{
  "num_hidden_layers": 11,
  "vocab_size": 4640,
  "hidden_act": "tanh_gelu",
  "attn_scale": 0.125,
  "bias": "all",
  "init": "normal",
  "init_std_o": 0.0058,
  "init_std_down": 0.0058,
  "optimizer": "muon_variant",
  "learning_rate": 0.0109,
  "lr_mult_o": 1.45,
  "lr_mult_down": 1.5,
  "warmup_steps": 200,
  "decay_shape": "linear",
  "final_lr_fraction": 0.0
}
MLP neurons of a small language model. Each row is named by its layer, matrix (up: input weights) and neuron, and shows model dimensions 0-191. Each number is 500 + 40 x the weight over its row's rms, rounded and kept within 0 to 999. Numbers have three digits each.
After each neuron's rows, "fires after" lists the tokens most often just before its 100 highest values on Wikipedia text that the model never trained on.

L8.up991:519471538430538556534485534530426473556495550556538479523539523510481528470521438545439471514508500480451519526580530553468483540539503464415466543540630494575518524498518461445548499516429524480474446449507507462479480468491542420489456548469615470565492594520527492505492503436467566524529490491475501508492510532552566476540469544477448499521472578523394521514434543490517546593460482482520503471517489546497461519518532452507470517526440423509473490503605542506518530526579468506465479466462458480496524488484570438554523536453447444507500440468509472463556473466514488507
fires after: " ", "1", "2", ".", "3"

L8.up574:451415514554454510502543526454525515472527520580544525493452508494496509534475491544483481569469518529549502473493426467477461535503493501475542462552487457497476454476523537525554480473465476503471531491418506510514534424546445520563393439475528442592521441506520456473505479504556495569544525522477484429570508554516565484476506549490592478472559485498497423591455539485364499499511561531465545586519554520422520443521460510503518556532540541587524469536526433531479445507459479506525535450504443574511493475504460440542479507477504549467475473507533553518525458492550456457
fires after: " |", ".", "-"

L7.up508:530567531504505514561460443539518472532498462546538527520494457574467467465482527498482487497577512511546497506505548540483477499536491511520549455538512532495468528438531540558439422460442508519479452499467506468529498467535479514451536497530491557516508566466513521471397559466492503550468452505450490528509505543510516409470581540495554535504561522547565527484444506551437498541489428486568587342580491531487472510521515500448484439543505473484537513450474411517487472536527510467487553475475495474427478391532398493558563550539440467493478482516521478535526570460513498539
fires after: "8", "0", "9", "6", "7", "3"

L8.up463:562453447536499535514492471483472517465450484424519495496447460529571528491538474402500552526469476497526480508556459489495502519524539520406474528493509544582494460428471488556510499479467479442509468516558538431491505491492468481510496593572534554482499486482504530466544482520496465560479497585447513530435451562515459551495495512512516530516556477526566486495472433509480553444445522498471444443532469566485606546457566574478555457472484557457504530460476502521481502518467542463494460535482603534530515481500517508560423474478533552468465451513479415541452543558462471527
fires after: " ", "0", "-", "–"

L7.up320:435412492458479499434471540448478478525508551567535497510582488422523522533498499574468510579432537515486575548472534518467516497544571578522544452482475441532548579433532472488477497472391433410431449484487526511463492476561501531481475540516452511511478471515480527539525510518510579475545518446475468567499434531516543498457513496492493510494564501520491475510458488500488537493527517506478432540507537527454503455486443472448448476477542535500427454417493487467527494517558591555557501522481480553474542474584576467499513526498480471480489439474490561482542492431564541511
fires after: "2", "6", "8", "5", "1"

L5.up155:557535526483459429492533489479476494472442466525525488430510502354485460449546400534539555468542519512487528421468520528565479534491512514527415480481427492547571496504466482450483514458505544579464454515440535518472503491513534568557504487499513515520527498489451531514539462581531451551570556487585488469434515555538451511482506546519491498585519519556471533475442491565547570449454456498538511543510523497551487549536492492555465522525453480530474533438479517528485522506529506423508544552554545485534514537526521549504515489549460506491459491470498426520413489433439445456
fires after: " St", "el", "l", " Atl", " Del", " Bl"

L2.up844:544531484482488468562439502558472544512535471510489474486463494479507465538455447543426553511517502486416540537521460510512513510482430535534527518449496537494509470391516595514507501518513492478495483429555512527502474485454522462412501549528436552433522475486541556490457525529515534490519525566428501478583515486506577424542530506536495533489557469494573500544460533503484515541472490548465501519441464545479510557474509468510524519529477521507433491489421429540438468496533543479510472473529507510490525524458485426509425557505528556522500454468544588518483531499472486466
fires after: " |", "|", " Republican", "."

L8.up532:567533529493540444407415552491513508505545468481513511534564541549505430541508569520484434566450480515548513537501525497515517560618574440426474531590464495476420489509422486497517490491570528419468502497453478438407499485468536497510478498472481444492519523458493496554502521533529546527513466470387554459517546554498493470488513576482457494507521377466539481534510522528551520465503538560572461517513520526495530516534552510533446525499509462493519454499460467500535513475519456508500457477554483520490501415471490502524568481504410472499465548506526497417536481501573518536
fires after: " ", "0", " January", "1"

L5.up328:557499522513488516510529539459570511554499459534530533440501497459491501549508498475479502471507519456577533471508489493513544438498521446464509501532518551513490518523477484536516510509522550547433494441445523570525488568439469469514466520503414477455525503445516540521502582432541553453481454584488524475523522632482459505475471486540501464498471506513526459595458595540516540531529507468437463486539507498511526440527555466523446492527545464495459524530421495571524517499482449423510424485504582524485513460480516458505479520485447543439579530478504494470497437452447457492
fires after: " L", " l", " Col", " D"

L8.up21:551488461587514485467470457578525522475527528572521504442475581553535415492452493486463483548495531515469482505476542549463480482505572548497466479484489519537494505521508494506549501560476514568431460519494581516500510488499551546514517522432599501463435533537576448526493495558473527502494495478447458453514502584503466530515495493516511460490429477417525521347533487485516495551520467497561490511463462446429495485478488428469586501495494482467486507539453590537561497503507549444476468516558516521507528474470565510434498549446519478462437494520493496528519584494558479479
fires after: "1", " v", " ", " Port"

L5.up139:522489452501514499494528555495530545478424532548516528516473424431499404497469451466465525458524483517508421455521483442564512522504525544531535522435569451505469477524537473504560489407432465456514525496584486538515431495507526464518456467513470482532485523552513527455529607525532525484524472522526488473500431494481455525450538576491510466407523544550571465493519467414427530510565464562565478458463526496440554555477410503480483501474461490531481497481489511526506501515526555576480491516510546518465443510440548515549615531422465458504467511479486476534563505433472546513
fires after: "D", " D", "-", " d", " re"

L7.up857:474551526515580558477496539509486404478500488499556515466498598515493534436470466469445457571487430499486478438517537426496495553505476492478533472515468466423531542581527535453465523484550456568530476501471477506431505485509504506491511500519480502479509609500524461475515501430573467491509469490465490413537511518528516443451467496532506458409590454508451461480464484447522570515450458531529476476481529538446517526501578556504483489532452519520514530465495454508474515548504516559488560452512430518414445507547493436544493524516484479523536566521472467502584547448446465532
fires after: "0", "1", "8", "7", "ale", " Township"

L5.up347:583542438484521511510530523446508496503501470518525515508487534493472544469492513565521547526509483527531438429531471502509555495484400516519518478432499519455541581538561472498489555471465530503487535474497451505530472456501490520446484455535453512527578467511528531550508507543459465513493430522574558478466526510519604539433582532505531422568455423544537498516548494489511508445507525501456533440556464499415448505503515505473472489523441507501496498459481474525417513491502469461533535463467454534526545456577547544499443460574488410472482480524498531441537451518485452452
fires after: " L", " S", " R", " |", "ers", "als"

L2.up763:515436455560536491529541458459470452458515581554533551550407478537479466501459455496553545513478402482396469481547431430523537507487545497493513437500501436588480514579510531464529541478432468484555565428534551515527489512488512512507503458566470521554501546501514410520495515524461471510563506558462511559524543550463516472441545531469496532521495459592525452498494482517580463511508526426498492456461522477498560535484472497512426466483444499520503472546480468512519516501460513516523561517501543524463540497495484495479502491581572527453539525554499459502481550413519462441
fires after: " |", " Votes", " ", " %", " Goals"

L8.up716:510475559438538476490426426482523543505378549497468497442465483500414457455538412540491542504571555484535498483557628475583478438493547498461571508551499404504459521474542529490497569480450547502498469592495560466486487522554572496574448493504484513473507551485486482532482525499464484506510496528460534451534545571511557511508542507526459521470540490486468515475449476447458458527485517465480474529488480463573514500525520536567437491498491498485451525437527524510496572519550463518473495502522439565485544460465560420485450446456558551430402522520452526496479472519487529522
fires after: "1", " ", " P"

L7.up28:524461439460520485435442563520526492444554433515499494435454541496555475524470466549520506486522480460457456491550533490501489497523510506513424497541419482540577614537517585494513500517457448481498562510504511527524427494510477467563557480537514534520452505468573527492504435530471526488588465484480488479490542460531465511493487491528518537519435538485509501480529500465527511510494480512584512568489550442560430498463501456597526480538481489515523505497461520514506632457548546479473456561563488491493460494413451384455471554487495573461529534512490526507525469467512488537
fires after: "–", "1"

L5.up150:516502531490493506545550537463484491523474488504557518495469525458505578519539496492515530519514541542545477426518533549479488460438510550500474558421475525458527491429471465480418532446600446432594483539530531583522466508507455519479500496494491470445529530465472522479573508508455521473446476463445494497537531464505522472460474479516549610438535499477494476420401513511535500490475491507558604529492485457502506513521504481441537473490507503563523545475490569513496475546486530514572573565505479480499499445509506442429561523503435533508460577467508413493509478487482518591
fires after: " |", " ", ";"

L8.up474:540537446505521523483525514524529502490481545562466549470453562489574420468467505526501489434420545534463504531495519484470421537488567544456481516467435493516446415558470476490543485444466520585506507567503533502478468413522458497504468475497547498473486556483467526538456466513487541585520464474457449519462556475524422547474473543500515519515443509518504469446454503456509500543468468519473470520500562518510514567558547455517514524421488444489414480502603513520538539490533521445514469539533542556441497511466558518516469518472539505508448484432499458527482502493537540505
fires after: ",", "0", " at", "le", " en", " At"

L2.up843:504465593500507485512476446550481460502533513505533525486503566481504514531551516481590466544487491515445542485545491540485480497513482492506487498445486442545557508552489518468476521510535513471564553567549488479543519495519512449401471532487485423505498441461544485608530528432541430521437526476485463566529468562469558439557590540516513512544460560531491508514479451447459516452583522472436479557409545443445519502533486502478488520573526442453481489431462454473504496464454532470489571539536502507513496453455437501493438493519562476470548457542493569508416447487442447418
fires after: " |"

L8.up892:597471555507486506536536535456404423539543540498485452499369419552512526459497475534454547529502551559435516585451501561413488524512491477475491458474470446441489513497496518586499469486498493431527507604503594544529521546444543512511565518458562427519468551534517538516514490447509488528456531477521572513521485563513470502474503493472554525486436447525492526449553530494507548448454503448504473532478478484555577565490546501518460451483559481520532460457512539492508462470484503472510529517509497481528447443507490456513468547412500435536517459496477490480491482495475443513
fires after: "0", "1", "9", "–", "8", " "

L5.up92:481437442525452425498466537602449514478503495493546556469539512523490506512512482455504468548491476470538471495499526525500491508484521479497495544554479521514494418428487473455529573572532534472503539509475431468540516443387532473454510532538512529541509465421498496449484533503448496505510491448420533510563515536437472479478484585498561493476537519503507478480428569518471537544481594539478468515557540476419507536485488563534563426427529574479468473495541477490501450527456517484548534499469442427478556489486446438491422489495506510486518547469495524518429527523538437548
fires after: " |", " ", ";", "0"

L7.up958:552530467467578498457564444530475554542566498570550462512546510503460479477482475491476567539563463530562504508627544537461485549465520597458477519531548455518529510423408485421528493488457504474470500532521458423484499485511475418536466433426468503544476488478491530429517527495558485466491465475507448578501541458492472541544518486559491491541480556492528463530491514462478536511574563524487494540494409531484544457459508448487464477496542443500488441528567515441534488492473463478553485400422449474487508496572532539464530544488452527522524562518537555461526522481517484495
fires after: " ", "2", "9", " to"

L5.up360:509533469496522566511564514480516437468482481532502402461501474515519561493467481496612490535442562455504439434456479520505497465526478465493513505495528464575498438506441442532535526497466480451517506507498517517495482516522535513498491545467436450466438476490513517547457468499523544463451513446547518491479442619499466468476482550510538465529558523478522482482517456547453476456530420558529440457498574542468569582542482496533492467541518431552452524495458513508483520518431502503463475459496602535613488541519503529475488542528494486537545490478548511456557503445491523608
fires after: " ", "-", " Al", " D"

L7.up492:533510437523535528584585518511542402467499447548550572506510429518527521467518557504525520499538543590506472551482423558510507469435492576445550514493481463454555432492456482493479515542523425514467559506485548490553498480471440501490486438538494604523489497553545527471470511451479511450517525438474441574541478506519479494442565508545419510486482527497566427487518491462530502533457483479529500496527471494483410474506482435505447534544515465522542456473530465516517504535401450572572526469484514560411532495536553512460542544442372454464499492503473457521471456461532465511
fires after: " |", " /", " (", ";", " "

L7.up871:557483522491527509511509547508500445490511509556542475545464479543537523481480416538521501506517501470429412486500548414461557489429497527484505468493446483459526419528447488455513524502446533526440583449459474469499562472462559544542532521542481457500546472517449493500524537513475529545536476445457564480516455477470481520490534472421557493464490473434510451499460521496525465486430480512521479538488529457498515450595418510516525418552461547497501484472562523539529415601527537504502477445525509506473525539473445508494499533505541536474487576444529537527446565480500513536
fires after: "1", " —", "0", "%", " ", "4"

L8.up953:580477534419454471469577487544474467574491533516560514422525491491515456528530514551464421487534495479498475489469490455498480525484551573442553505471561407517593487514542516437567434544449556471544497424539438486474441532535432485489540478556529530490511509499495492513472494447484462547500529503525531662405505506507556573533505481494541532516466435547474507553493536459506522579436511450525480560524465443517480530447543508494531488475556477502420484457469472489534504526436560497509483442522452481497498522474508495556495482516501455464561410484489495545522455458421490506
fires after: " |", "0", "2", "8", " /"

L8.up527:484470454475515444458478518538478569496449553505503513493487415571486473486455544483465467506492482496443486558525540602427453514515449566439549482437491438433486471537481393470470551513528568475428513488494444453507553489550515515535414610498544434553528491533468468501448467452511495499511462513442520505565570523504528484386508466471471466530430591536471552520498476422517505541532454428473495558508470564498501471508458465524518537444494482541527490532535489491537476500510491480492437460468554533478499557522543545498479530468422500508453523497553535522554570489541500531
fires after: "1", "3", "2", "4", " tw", " w"

L5.up235:438525481457493521502561495444478489564461518495553501492571432519407472516467535510497553485472511531494566485492504458537557503475460510510465420566566482523487500506497491554529497480502441481495489497456567494543497572543590503532482493445535487454488525518429501511497501507550406453502480493469514471577515516527485511491604508448500475507535490532568449434515597505486576439580513456426433495455499513545500489577482459488545505523419480466478432511462424547505489550553484534529498551466572470512553513559415515478482574519499412479439524530494493499489479470496506594
fires after: " \"", " de", " De", " E", " l"